config.yaml
num_hidden_layers: 10
num_attention_heads: 9
head_dim: 64
norm_eps: 1e-06
attn_scale: 0.125
init_std_up: 0.0244
learning_rate: 0.0102
beta1: 0.95
decay_shape: "linear"
doc_mask: true
max_steps: 6667
MLP neurons of a small language model. Each row is named by its layer, matrix (up: input weights) and neuron, and shows model dimensions 128-383. Each number is 128 + 24 x the weight over its row's rms, rounded and kept within 0 to 255. Numbers have three digits each.
After each neuron's rows, "fires on" lists the tokens most often at its 100 highest values on Wikipedia text that the model never trained on.

L3.up1302:102099159164084102098154114100131104097150137118128211114102158172122144138142090126137121154152133142141107110123119132103107130141142121068134134142190145167129137148096116115140177107091133153130132081136137156150108116111127144101121113170153146133125121162096087137089087184152125135113137129121134156099149158094154102145097118111115139127167115161136152108128119148098076140118112084131147147152118107174118117136132161135100084139117127130122100104158114121104115140110118117112112148103123131131177156168163150130110122142141145106121137128160093098152129151154156172113106120137130151132150095173172125122106139134133131107122122127075148130120147113111136156168123118090111123129108144138138139149132117066152110117114136128158137116131077141133096117158108
fires on: " and", ",", "\n", " or", " to"

L5.up1649:115155156136101131135138078150101156147144166092112138118149127161133137116146155123113109167135164114158137133154120108117095112124107160132117123132147123170139144146109090133152175160103164117164087110174106138126125112108162157111143125117108134104140144139133088116120069083106122107106105142100131137132104164091133132154120084129158148128181145161114125114135144081123094084111136092136140155140086135143168163129120154181147106116130116168111134168132130100078138171140161150112145087103129131149142129142139126113144167074122142140122136119113114156122122115106136131146116115128126152125112151170132133091160140142127107171160155083149156164152135123116113099103115107148140134119119168111124130132122184110121077138118098154103147157157089087117108140120092
fires on: ",", " and", " to", " not", " |", "'t"

L2.up755:110098127171130133148121102094114135103117147129143124145148114132143141146086146113173143140175124140137103163157116120130142130151133093141108143149101193159128139154113160105116136096107135139158113129096123147161122174069126128170116133154151106154093123134087137075115074094150134112151159145119111102106129134106130170119161151139116137116142131170143146189148116135102135170137114116106112161131149167115121138084121175098110136146131120153196151148115120090102132110113134111056093125118097131175144143106139124113139146130114102085147141141101108154138103148127116130125198150168111144121180173051137135163145126111153137123129098161128141150128133118126120106140142146130095101120101101123105137110150121109151117097111128117125134129132112131115129122113143
fires on: " in", " |", ";", ",", " to", ")"

L3.up741:143098123116158111138150129177156121097139137140103146136150138133114123098122123127145140126126142098115089138154106068110138140152139119141135102128102119162084126157163121166108137134102168120144127090110091127124109144103137158171121197153107108126117139107137169103155083122159127128156103142120135145116163126188161125100098105086118141169132169139149104071121140107138104138188180140141122121100157143101153096144132162126147136147141133121118087132115170107101112133147116131152108135138170157108102129126131085122171086122162078164143142103136059147131153145109139098132090132134117134155180141122077113142139117189115131103128104122136148130096113051115163107088097162123113123114139121145107144157169183132178093101134117091106137102114117128126114096090089
fires on: " and", " in", " by", ":", " who"

L5.up1135:122110135097091120117134116154128103170123117133142157083144130100129114143131095106178132100126160097112128160122114093113091177103135152125136124171080154080166113134140118116143095094109148142140167152152098112150121148100168046126131128136117116117139136116124145103113184111156130119126155104087138109113130098126115171146124110099114098128117074113114121130095103114127111138134109138106112147120132157172170134151149124160119113144137130089168155132093134092108136169152105120105151107130169111157159169117107166192122102110112125121122159139098117115091145131151117118165071136108109142134149075125111137125159106138118122101104131139134113166101135104160139137140140173179146121151119153117088113150143092117160137135164090112122157078155162132144156153136090
fires on: " is", " an", " a", " in", " by", "="

L3.up1252:151162082133105154127150101091124116130154151127096144106157192080155114112107129167131121125128134121092110152166111127118081135123132093096163115127130121108139126146103172136143139109147117114142154130102115107138153130141125151144159125107121105112122134101147143129159112110109147132180141169147130139124137103116137094120121128150119129119153142094102152149134088120155147133150140083154124108133105117089134110129109104136116123111171113094079124147126159165123141149107123189141109128139114138120132087128163125128101100102139165125183138105127133088119149132119085138107122138108160132104144089134119137146112123123143106137104109118165141150123165115168128087139128122161135102166145158089108094175126147096194115103120114121110156101116126108127105124091136
fires on: "-", " Street", " Avenue", " 1", "–"

L2.up334:136136109145081131108164128109111131121133166138156126155175086098115119131119132122112145142124130135108085168148097123143124126174095124158113147159156115126116088134098138131143153112148142174125093158141109137137125152075096145149146097126146122158112122132161128148102157120128113145155147147112097099114147166146090109087125161129124146143124153170129102131177127144090094127150140100091122164156128093176111185132161114111107137091101139103132152101137142116098144128148165160137117108164093186156172154109133112155153149118123120143118148134123133111129141130136131208139127134072065106131154142167135134169111128139143093105128100110101095145089125128105124116145173084145117135113100120080141148129120169122172090071088108140138094155116141109118110114112148
fires on: ",", " and", "}", ")", " –", " -"

L5.up120:140153138152155099169126157129101117124143124124131164133096128183136128100162137130131137146131104089134117137132127097141094112122137082103148155138131132112103098133135112093159091117111217139122151094081148171149137107176109127210060132122121130093112137107135115135149156146199110127128094181143134140135169130113115137107149128129144141134099141122120133121132138152135130123116096148076098097135145168132142131099171088124107128088108118147120088148133179135149121110130135136147172132158117156143161092130174152108115121130153142137147133108093075122084106132138130135141107144135141150121107112108086149126128114093145114142136187120141109136120156131064118142108139137126129088122108144123119112124175120156112087118163151151122093103160105109091141105113136
fires on: " K", " v", "av", " ch"

L3.up129:138165165123094118099104105120154104085178138163112127103127125090133127143104080155092111115138138114125162147153125111144133111091100113182136143182139125152144185150119135141117142139162156143136142104115112135133168123165140118179123112152104140184135137172099097142178120125142148126127143174132144117132075168163152112144113107140103075102156126154155102136141111110100117109116151097160133156090110134147071139143134136141140139086131137103128158141136152141140118175124125140162111085167116134126104084124134127112136137115126147105111119134124133109105162159129142139099186135150142152163105131101144119080096118157118077134140152142096145150128133104151097138141130129147141095131124146152131105116123132143103124176106105115112137123151098118113154174129142
fires on: ",", " v", "{", " and", " &", "k"

L5.up650:172129087144148134090128117098154122121100152128154142120148125130141150132133123119108143141105156141123127136099128169125104149136146089139070146153156156118131112103101157105133114078135133133139104103110117078110126121161100103155108162114086121112130128109139137159163109152135157120132123107081104111160118131108111121100139085113142133146121131129125133154066145118140107112086124142152169105141158103126146145137113143115146151092121163170138128102176088117099150145128095145097167130151128151171154114152125099167139095068136151159095171118103145189137114184132113119158156149136153097123142104138146089105166135155116140142089100139117156137150120131136104171136148128109144118147111137170108098128108151125108177173152125094115165123128108101100112111163155
fires on: " N", " R"

L3.up758:103118164076171092132140156156079147144147140152135120125111192179117121136110111138134100113135108157120159118143136099114155130152124115141151112134112136092146118120119160195133105118141126112143134086144109116148174128093119112156144105121084161105108131122078145104133162153151104127147119115129130107157156089084100104130124066104108146084152083160151121074143166102147116140154135125141132148154172140121172142128117125101143140145127120169171093109172089130094096156133123145134155150129096106148148131119131131148064141096153131149126126074129142135144132125119095093164128093137174112130098152098140141164156205127130150141137094149133146134087150116175116137141166174100139092139178161110133099138126112149124200111095126172096142149141096132136124111125125
fires on: " |", " 0", " 1", " 2", " 10"

L2.up1390:135130139146102141160118089147138125114076136121143087087091115092134089111189102115114122123113108148114142134152111114180125105127110138109094125121142171113145126141101090142131135098128147092097143150128112112112139091112151124138168153121104122152114143147114140137124142137161134155145152141167150111134147138156172102130113097135136117137111127166127116156104119118117144124106127118114141107115145115153114170109145145127102141132154142128152110153126133094152095141184092128130174104126119174117094090113115107146127108118157091126134126113163126130120145124126149124131129082137166144144135144157144120140119157130182141168171109097084170103113138162149100105115119126108101165110113119117135103133110110148158109100113146139102134113099089136102151142145112
fires on: "E", " and", " but", "e", " or", "U"

L5.up320:125169076136158145112122121124137139134160111159107133130098149127151133099126105145136111106136156125099132156167107113134079147100163128116157117131138158101124126153099081136131128149146156121116126139152131140120116154148139129122111144159122095114111129136151137139139164173096139157154125139118084104143153147134121139123081160160097132145134109139175128126135144120102131115139091155117188130115108191106101141108128149183128148123108135155092145128140113155105115092126112102128094153168105137135114167075143100137118115174150079131120157144160161135102109154090117124137150160155141123157087102105089121121141112105116159176153112154160131082165152188129103157099111069117133113086121153131121123090212118130145116096081109117118162130074099129141123161184144
fires on: " ex", " ext", " Ex", " 35", "|---|---|---|---|---|---|---|", " half"

L3.up514:104163105114125135145113110131124108102117124117095106152129104151147177148096083085118140112181113129143104129153152168133120127104146103167146189159168147107121138125138109141110102105115144115109135109154132110150170125168139135160093080099111101118154132157119093120111111117114118141102183152097128115147109142141147048142125084135069146153107143173148142129147135131135179116145110122166156150171107123170125144116144124135129106130106103114109121114135126123108144136145142120071089122125133120129120135122125152108147119067120147151101129133141141153148154116150121177134122070093114165099129095100147124118148133138147128088154106131099158138137098102152122116092109122105158096153081091107173141104118132152125123111124163139129157152145108140157137129118152
fires on: ",", " –", " and", " made", " he", ";"

L3.up328:148163158158138105108129079111120126134087169138152157144117128115129113147144103120128083149129124153066103130144117096142129067121140109083101155128154147093100123127070080153099149147116131129104134080123122186148143126135159160085148141124160178147141123122149123107157102141143136109186144116106092160098135104163093122146103104169159111131142139140109137132121077173187104146120105120113118130138080130145099107156127094084115114109145103095166108125116113144129138134118152149123119131120152133120125102154143090112129145117154124107144131124112126155118130152079142075122117138134138101107109118194127104148145134107085141137114103123094090141090121139156091159150088138131145149160121158125120175114107126110141154095176142138171146172135118149137137149110100
fires on: " as", " who", " se", " age", "'s", " other"

L2.up150:127137115131135183114151143135134134129115068140134145100110125057086128104138130096126124162121136134126144122157128100169159098115109136173126107080127144153153112115100119138106097104108180163115103113110104117166110125120116109126171135156106094155117158120152115126163144095148089128138123122098133138135138112129128119106127134130114127141089087140184123112112133135126084153098162109139175114123101140127095114091122116155115113139162135133116110134145109097157124113153101151111113148121108145135109121123127142144146109130136135128172111090149158129110117133115148132147107132167124120091180152151121131080132134131092121145108155142144137136096119108123090170100166108126116132145115095102181119142119138115122121113091108123106129132180085089128122072117144
fires on: "K", " k", " K", "\n", "k", " Ke"

L3.up1483:142160102147115078181158126111103112155120127128113118170140113171123145109122123136136158130107134108123094175128065113105134118143159113152140162106105146166162151114124141086116127142144102125110124144122131128135096130139122115158125130161154130104059170135103128158128063148144118103142083113153104093139096145142125142139116130135108109068111125134106125128151112118108169121132130141087130108110143142141088105111116135153116140128109124096116145134177128153125151133124147112124124120133181140154146141143100082148149112107148170121104096129129118113142154158117119137117119135131129148157090187143131099181152168123163111105125100143044140111181178115129156134133138170130118117130150132090169127091104078094143062154136128079148124092160144091143133108154108
fires on: ",", "at"

L2.up1020:145135135105158093119107079125166136118126123139083154114110105117143106158117108137134119099129100162099124190134100120146122163131148155143164105160148128117110118076116097115124110149150141181171140090147122127115116136128105113173133134117117141101125113149129100125147153138164133130092099135152130114132178086138144109099119178113122137065148146154110094106151103124130129134134145127124090126143110121122129111150111150130052091161151174120166166199077134110116110126119094124068118147112095162084145086119161115166166136110137171110155142125130154154141106101104099136147170152144127103118130127161122087123176140118121146103126115161102115095128135091117077165152128137146127140147164088130098152117121157102105104110158153156127163207179071129158132133137106
fires on: " (", ".", " the", " had", " The", " were"

L3.up439:107117152140121084113121102100167106115135126114101154135119128093147113104119139155112130159108156131108205133109125126122110113086110133091161109110182152112127121124109081132134199073120159172111114055095097151122176069150152134135118125133116112156157141151089134110098122116144137119156134136133085147102132146119142109093132120108155114131107159176128117125117116089148092114132150157096185112154166123122140173124147116145148148128132103133109118179130167120140078129142154141139149110122134123126142118132077130116105129169103127145146125090166137130109130166127109152105127139112113138124122135160134121136128178131145104189096126083092151154152140101123116115141162141096125107089151130158145124128101154152169152141137107123114080161119093124135124117177124
fires on: " and", " or", " than", ",", " but", " at"

L5.up455:106122092143139123083163110109173104117126156132131121163142156150142119131177109091142120122135161118085102112140116130100110110111152095136135162164126121107121138104105129117099130086148090136127128096071126146152096130111131194168144154157132096158119098141149079132098147129115155149134138168086116135151144106116172138121186118163121130107141135139191081145110145135131106151160140116148116108163119155193141129109127118100154104096167126084150117136146119084153131148119150121125175126155107125117115109121126173150142116123123105151066120145163118138166100180161132111118113143170135126139133125123117064103084125135081102162090093114119165121126159125168183138153152158120147109152088113134152079121115124152135143168133090178140161128141117140123121186166113
fires on: "w", " w", " W", " N", " Gr"

L3.up1231:119159084150154132102114128166160089133191133104117094138153179118154131121106164157098135117129100147163127112128139115099110130154124145085175126109097127122113163161139144062229160110156155076133182131126143152135094151128113157126155111133125112125140153104140114113150187132128158141092114072147134121145105113145128103147093147136107127183100164135134073150162116150106110106108121123152132155072148123111133111153094121150143152155121121113111118134144120106161148114156131141129091106136107132114127132138129143119096106126134123134111123088121124126126145147139129113123158099113112122151111126114132120146114170142137166101181107107111126100115118069153145143108098116089092131123131137133119159105141113062152130120128152149133106105136088128083133126113100
fires on: "-", "l", "m", "f"

L3.up642:145134115156166169175152166161113163146123126104140132109115119117144144115171126130158140095170117129087121147122137127105098136128131135099108141132090112116183138147166156154121086115137114155094167111094074145180097126140156135150103157117101118096088116144135132139178113100102103144128092136169105173131110131138154109093127146094108141119096130166157145119098121129129105150218136116096180104138122138136110112105146125154098150094136194116126150107115138114095134165119126102104069130103146156103116112140097146099141116153144101135105168163124148135113157086125089132126148085094091149137121142109109171115141135136136092118159135148144127103088129116156105121131106119171127122150150147130140126146115092148122110079153158101141108102184127124136098097107131
fires on: " for", " in", " by", " am"

L3.up786:106108111158156108101088125188135116123154105116153116163103101148087110143108122149153122138141146099166103122141129135072125140125158108123151144138097166133149149113131122154129153102099126165107172123093121164104132136120103151105110087115092157157129119127149117120113147124127160103142147142158115150148126139110108124133103155125139123156129125125136166134140148179112109116129125150126140114126138157138091127135092137106135151164145151132129122144150150102118093124125145137101070165083082109106096140110098132148088139131168121132128087160096156134111123136146110087123155140118134144133127167100168125159194125135110103146093135106157111121122133111149168140121141133102123104126116126081155127134138141161078125122131146130192162138150171158119118131137123
fires on: ".", "ounded", "rew", "ood", "ugar"

L5.up1374:160131094126089094124155136138134115146089120102135142118149168165139100112126136109170072145139135123117105147127123097164165144157123118166132122152130141145064119144121138121146121124117133124113140092149162136101122111156134114091127141092121148148139153134135135121103110170146103123135139109147136125152149124141153153118148127110103129136111154116154158141130096118142075111137172117093140110158132123113141159187102123121118106117151120137178109104068147156108100122127112162157127117163107143161164126103134121161126127108115122147126122122122113130071114114134152095166145156113124144163126125151109174146135169111107110110125158123143136176113144111167148111176124153108119134175124167118099120117088117124161186122113088117111125107134111080109122119129112
fires on: "===", "==", " =", "\n", " is"

L5.up1480:153137142139127106117160087132126156118131145126137184151137160107116143104095110107118145108130152170202151151138126152131123187118136097099122142107115112120149170112128170121170148155148067158138106122107168167129117109111138120115107125100161118162163144082128101143120137174121147114147144131129129145162122085136133131117106105110127160119126115158128150120110072113198139106102137107106105135141122112092116160124126183087135113152150145146110155146164140092113130138171128165100110118126109108131159115113108112129112104105145123111124096093117083156100162143121151148158107130102129138077165150096110128153095122095125137096136093144147103144110128118129203111138122078140116126157139115088129118131090127122195111173126129142102165113168159122090146100121152
fires on: "–", "-", " |", "1", " a", "2"

L3.up1491:134116090141143114135097149135141132131152096131097151146125141124114144171110094108087132119135101150061109153143137157120071107144121123130132131158151140131151095126147113130092126110139160162170124150134087087113165136110119132126098134174132102151173127121123081105162103107151077084079131120110084151112133090151101115173124157104143116113122139166121104101125101117119043137122076084129111185141154129095114113108152115144112141115109121110106179149102125132088133151129108146116091135124088146152108123127130134123148124169155132129163136140103121125104107107094088118111092106105129110133137158157140151115120151133088117137155084172127086146139110139128125144162168146111137121127097158132122171147089151133078092129118096134144136130127132174090099130146108
fires on: "\n", " ("

L2.up95:150107145161126161091085163135117081088124108124117118131115111117092143136159094170113102158136138159162067172149118123133147174142128156084103086161143124119116134163119169105177079154121143176127102119136116122096134151146102120139135120138114108114126117162122125106135104161120162103164118089105142122136109152119144152107139158107128103131116112116125084118082110128166156139124095130143169129138126129107118125091129140100106129128159112100114149133142115094115100165163133108082128110158135110120149138128121123151151142133125079065136192138148140105151130122154136117151125098101132116141182153099158177102125130156095123089141162093114168160118117078128111101123134105105124124068174080121090153111125141139119129143151146101072089170151107136162161179108128
fires on: "er", "el", " of", " Mel", " than", "ed"

L3.up1246:158102151131093171110146131142065144117120147095090131156121130114146120106138094142110114128132140136112097150141110122095117132141113109161146177175096149108185100123171149110101185121139125110168155139106117143168133164122154101104137142129140099102118127135142128069099086154161136135149095122162111136134109127187087134149097201175171123115099116122111147152111084117095144143154114143118120136078126101138128081148148162116145108169120100124107113139121139119182142150110142130104134156113125132140123106104107146137116129148143149121120169138151153108177108124131127145133111119134124159108177166147161140114107133164161163126130094112180192120119174120110100132131138117145072154112111143153162119065106121139121130139123127108083105092162159120093112114139128
fires on: " on", " in", " at", " by", " the", ","

L3.up1143:158164119103155147127120100124110090134124155123124184104138134140109119142129143125168123132141114122130145115107119124141123147123152152144109128133095195150112118125135152125123153143156128063146146110078082136112137142109094104114163152163145131115114125115113095137135123104178129094169121138158125110156105125137113102119132133120125126116141166108127088172105136161107149111111109156125141150164150088184139147129151178130127172160104156116133126123087152111082113154135156140115096110115123156116116141122138134140085123164129082127143095149127132132146133134130113109136166115135185111137103111116146161096157159104168126137105113146119101138136116125140142085103168120099148105110131115133060102118109135134174083141119115079166130149117139135138169105069134
fires on: ",", " of", "/", " to"

L5.up1505:099144133132135108164143104135150162141149114113131141083176135146148190127118151105120107160127120108099139134145123121120126132154137097112145130150114119127093121110130142114171138149150113124138123121190130154140122124156130152149121129096152162122127115133141132141113098110135138114128129115123145071119127139171172105096132097148115107153129136120107158079103117121103123114120148143102156114149161108134182110151120100135166108068142121148158112114142152156096131119092113107162165165143163153101189154118165105131132113129106122102202140145156071133082156097111138129114087113171105136128165117096107130091122149167114154100168144129127139137145196143104157073130110135195102125128142119095126107127108145127167122140120117164143113130160082110111081136122122
fires on: " J", " j", "J", "ip", " week"

L5.up698:113100100171134135137164141113140126086065175113117115132155147106077135119163152177112108069082153149070113088123108141118111100179156151105102145135082138124146126105121126150106119112168142107133132108133132127119165151133110121088107147189119135144147076133148157136173127142135101087134130105113135105110076123101099118134138166127114114116119110180115120116097122167124130151141106104111151152143113116121143099131136165109123173095137141122131135097112100157168153159146146129114170095112153113121144110121167137098131130108121157164120147130138158163114108105149141120108146168101146129125182143102149097106162157087098113104156131114138154122124109142150128133144139115149159167135126126098136121107134088101129099128128158098115139129126124089096162094176145
fires on: " R", " r"

L2.up855:108089117119161110164085107126109134139067119105149088124133146157116100124147102124122114125123091096139143128139118148145098151137130096153188116124140207060105151128092175135155167118133129163155113116077109140152138106127134142115125141181103168131136108151119152144100122156159128102144150100163099110151151138097109131118120129107112130120169092115144127157130151138138147118094108139144111154212134165139132106139087137124080160121139131128126143133162132097167110141090111156121111163150118080106121100096128145110068129115134098158121157143124157130117104149163125132089109138146078170157140178107127083131135135162138113148130146121086126095129154119145164148115176163125100062085143097109154132120136118097149132150095133125094145136168133164132152144156118
fires on: ";", " |", "."

L5.up1678:118103107118141119163088130126117149115127099139132146150099119129055122134155127127165128125122141114137130075154171142146114121088116079097109121105141125117154154139108135144136125116113177146138156105121137134140077126102134124150128131126153134150093142105106134102162071165145153118157155119109155125093134105098094137123113184144146108152063116148142145112104127172144114121121131147099158153159121137153138118115160111093116165101106174099117101177138102132140132146145147152093136103115150136117160157132128132135145135162090147103073094126103123123120119130134137142112084108162127127162132132133121156157147107123152129161090095137112149121121133143118105117112173123134149149154114158122089103142127156164146085142129110105141137115144080088129096098135118
fires on: " K", " k", "\n", "K"

L2.up517:132115158110136116142122147134154123119144154116140140119176145111141101124110118116137153123149107115115104165118092153162105147079132113143115130096132128120139138098106100113170120150083113171154112118124093122133123163150134146131160118127090116125143126119143140159163118096127151127088142118151117085132139117107125145104112131140109137149127086143121147147152156151146176092135086156109141087136079124139079141126122149105096088112142180082153108159089131100130124133117117109123147142148136111099118147126063136117144127174125160093138133118112113156127133147130100165116138093087136113096110106141095127112124134115161150148139157127119114131106121095140105172109122129181142109137084135093144131142116129176092148128064127099106141136110108121145090147142041
fires on: " am", " is", " got", "'m", " was"

L2.up1416:135133122163160159121091136154148161188127146151152130119133116108116154166142124122118141123144140135117160098146108123110126111137108159158138128124120138118121123100141166135168113111132183117133146135102138090135155126120135128137099163129123143155124183110145126134140158156132119100120115133089116057134130089155090109136110119130111095125169115164111121103095188147107122110104133142156134135113112128143154117103090153116094128101138165107138082125148131106117105167091111117120109120163118129123119081091120157157132156115135139130161158107143114139144151122131172126132123133112129141079147113141098105090147108149149136110079119112117178110145146069112146104115151090101123114107100170098108127114130131129176155078094129167147131119146140131100138129160143
fires on: "f", " N", " inf", " comp", " child", "if"

L3.up594:115118164142066152128172121118148110150146099154126112155128146082127140151136172136118114149127099136134114134137141157093179125127149104146115107119134109153133119140090093137147131146133186117125150151096138089148127141120137150123125139134140179126135138128098115067093120136123128109125144121141124116128134149143127138093125184135100159129111165142113098138158079097133085124121115138142153172155097123147095143112115150141165071137122148119113145149106138138120137149108141120108123130140091127106091124096074101120134093102149119099102172132113111131149142123142155150092116153152135142121189130133152105094083124147159158142131113145150150153146146092115139149097125129147119123167168113149156130143155137141165104107099162120126079121117115138152091083104139
fires on: " the", ",", " as", "om"

L5.up361:161129108116091138111121134119101165117106134137097147103139122097116094087146125054156116135138106140095110135140100114133108127113140157073145124100159123130122123089153123146133134117124140113080124168126135187127125118125093122108167140129156099149142122124138076146140102151147141144133111147122113134162169125153135109137109081140102122106055140104143134134131125121167111113110107126122151111196131166116173112089159081133134142112131153134167105129133104147108120153113135090129116169134099171126132107108133145110120165095156106119099146138165145140081122134132184120107160120117136117111138125132121121132162126096144101112124179100130095140148162189110121090113122163110166162162113140148132132127102139152106093151136131103099130075141107092144137119141106
fires on: " I", " per", " she", "le", " for", "O"

L3.up1119:152104150132152104132135136144097154108146133152125162147133122142093141131127102119157171141132136132114087107120114127115130109122149072138175128106104129091154150075164091108130166144184126114140145115119129104146148101083149066109156095090118106131121124120137151102169167145166132102136120119056091132152157149173116152127182150114109136101121156121134168125116151110152129089169154122119175122138136151139131109171113156110146170124157137159140133071093167101120149150152127160149145112131125103110155178161142100151146147095135151164091104125140111111074136098132129140161133109108096138115109118104107121136100138126107139126120211127124187164122133130167110133128142126115168109107130089128101151098099130117133104154174060129118185141115147105108160090120149
fires on: " is", " a", " an", " was", "born"

L2.up1698:149113087120145145131121121143099125127131114116169136152110098153101139128124097096146115129130147141095146163119125167113120120127107127103120100155145151153131111136119134144108102147129149162114101114127089125122140136132124082112155121139098114129126116146105160193154159135127096111088137118104102164134112091147108092150060138133141120172118096101113117137118154133150131176114085154164108103100098164104166111120168142118122136115086127140144117118112147100191124158089137159089128102156093154145126144105135123158116128188163160106123128127159161174113137111166150118075125148117098138105090153123101097066137148103139110140141131135126130167148169140132124132109141115108162138083138098153116106125101093106175147135084139118135152087145139132157138150132159
fires on: "0", "1", " same", "4", "\n "

L2.up1533:137113116165119168133133149151104103113098111129130130126152138149142146143163097130129111140131106104139146125149155103129140084145160192151184119140079108128107153107141136116168134092108142163126122071140158162157170146150133127134104088130119135135114147142137145130161079111085112142100128127081112154127124145134125148144112160137138112147130144138144131090096154076117137110134158108087166160166149108113141127116127145148168119142121079129139149166092133129083166121106132154130095116111123159142100099170129144140154129112162099105111152091091162118140123126127166109104114160128129126133137164159122151165092153148147152153115121129175117139092125133085137106124104131128114103139118128146110153141106155127166137122138115111178132110112133075125129105099092
fires on: ":", "ug", "v", " super", ".", "ib"

L3.up453:100140165134111072144123119081123091106131139137122146155150116135142147127126127148151150113133093114174102123115127127119152171162120153094119118131116158151118163095131143125099133155099133106130104145098139093138146121090133116128173152143135129136115147158105163179131109108117174121130103129119168132185091156122143144132074123125133124067162109109125110113136131164099164109143132121135164168101105116170132132120139170130154067084137148129139126166132096125139166116141141125118128129180123147118132167116138120130120118121135120099124105151127079107107136132114134162118141110116156092172160142167102115124113148135120109087123144106146133133104148123158140138125110134102159114113111069126156146117095130109089106114162149111119141147202157079149094134139118
fires on: ",", "—", " which"

L2.up450:128130083130131102167143131155120147142091110134101128124119098106132116108160062123118102124131115155172112137092113096136108091150125107136126175160063137144152108179149138093135157149161115132130102141163112157175092121080093105156149135131148112148111103131138081103099130140171161136134148086165106125153137140139112146152076160136112135124121071150133155157149144158143147138122141113130109142116099138148123118124142135091147143143125137144121089164140111083137102132076142129141149132128121109161126102113147127127133119156083130129185104125093079169117132106106108156145163138130084150169149116105134136129084120132129134146150087138138151146105119133112145153125151102144101129124138148117105107107165113095159115126149110166152094094161140114073156084120117
fires on: " which", " that", ",", ";", " |", "."

L5.up141:095103115134157137113133142120154109091120085121097121166122145125135151132121132124156106093102120153146115115127208108128159069115121100122179102122113123066090130107131132111143180122140112118115102098136173125131108151123118123096174179163154134137151164146125075112083110121107125119135125122147137124113120129125163126132112120157113110121145180090152140147135125160137118173173119144118121127128142141126126099092133147167124141167122118140109130104128152143116140101136117157127172096137131101126144162113128148119116101152144120123097150113119117101154145116147131129106156130110155072186168135105136169123106098153149145146105135111099160122107120075096113109144125140132115126127096122168118153086126111121153151166123115087132168133096104122098088082140122
fires on: "-", "l"

L3.up352:138082122113095111122129111114132136135116096142129141115133136128141090174111081116118182171098081163095103098174139129103145092129178089105108151123113131097128181155153111130142173108161115102185144171104074126109163119127129110135103098147126109146147130121129158146117148130177132143133141114104090137132134133145095133120142149149151126099078145130141114117140136139105084162159147145145117166125135143151166116133138162082136130193114123137164129117141126139065136129126172127137160128165095176130143147128131134088121150132117112163075135115146123139148096189141117102187085124124074120102143171112122164133119086144088161137059148139152132166153132107166099119128192164092168144123126162163139172147146107130129167111108136142147094113152065122091122110168127
fires on: " (", "born", ","

L5.up1050:104125085125129116147104150106092150130153166115128139118128037125094120137150141144094159078133135140128163083111151140140169104127118142107124128133106166143142154113096160157112120139136116111110133116124162140084115121116157121143132169135097127086149146109165091147169113142159160091116129106107094153149115134088162121124079113130148157140138142129177127102166143156096121069175128123084150112154128099140218144133141119145147132173118148121072131185127115170150136157093124134133186127118185126133116152102143143119115123116169125119143141140136153132146166140104110155125122175138137142137130099157105120126135127084120124136079085150093117126149123140138142127136153106110155150134115096150103117122116107107106109153100134124136075155101100155112083193142117
fires on: "\n", " |", " the", "|", "I", "W"

L2.up1609:113134152129139091117113110126158179132124093128166100137122115175129087102140131153161137132119138093134139126171125132091087179150111122134145092112103127164074137120121125153138113125108188096142154099123120156162167184158130128141159087170149172113142127149184114114131108155125075093186155111127094109155120094123133133136100132132164137175101125110100096133119165138125096089152145125149093115138150116111116136117151150132127137170122147119124141132185135091128155104128166156116089131151114153141135141162110132116168154095141131111136132081136134131112139090109126107069127177158153123079097148071117156134137175160156160147119139155170109159141136135091141104162114111145124086115132103187081192139131120086112135098096112163119104134160121128158135153143104
fires on: ";", ":", "+", ".", "CH", "L"

L2.up428:161151149139124143159125189139141119110130118160142121193131118143149137111135113111171129110139157127107108114104134117174146132098088136040156147138141145122162116167145142101108104179075123103123102161111127135135121129110093135115105158088141142171088115123127092139173128151146083126120112118114155125109182133099088117104131098117112123137123135137117139118163142132130142145160126173137101101131106126122151135094126131140142121143149154113145128189142132127132111139088183134134151090104113154101126145161142158109126118119159101196112123087128196154107135167131138177133104128114102126132144136128117172158123121136107157168146126113071093138078143118151137104117146122099105101133105132123119128147136112108077154138152154123149129130154176134120122061110154
fires on: "av", "ab", "iv", " v", "v"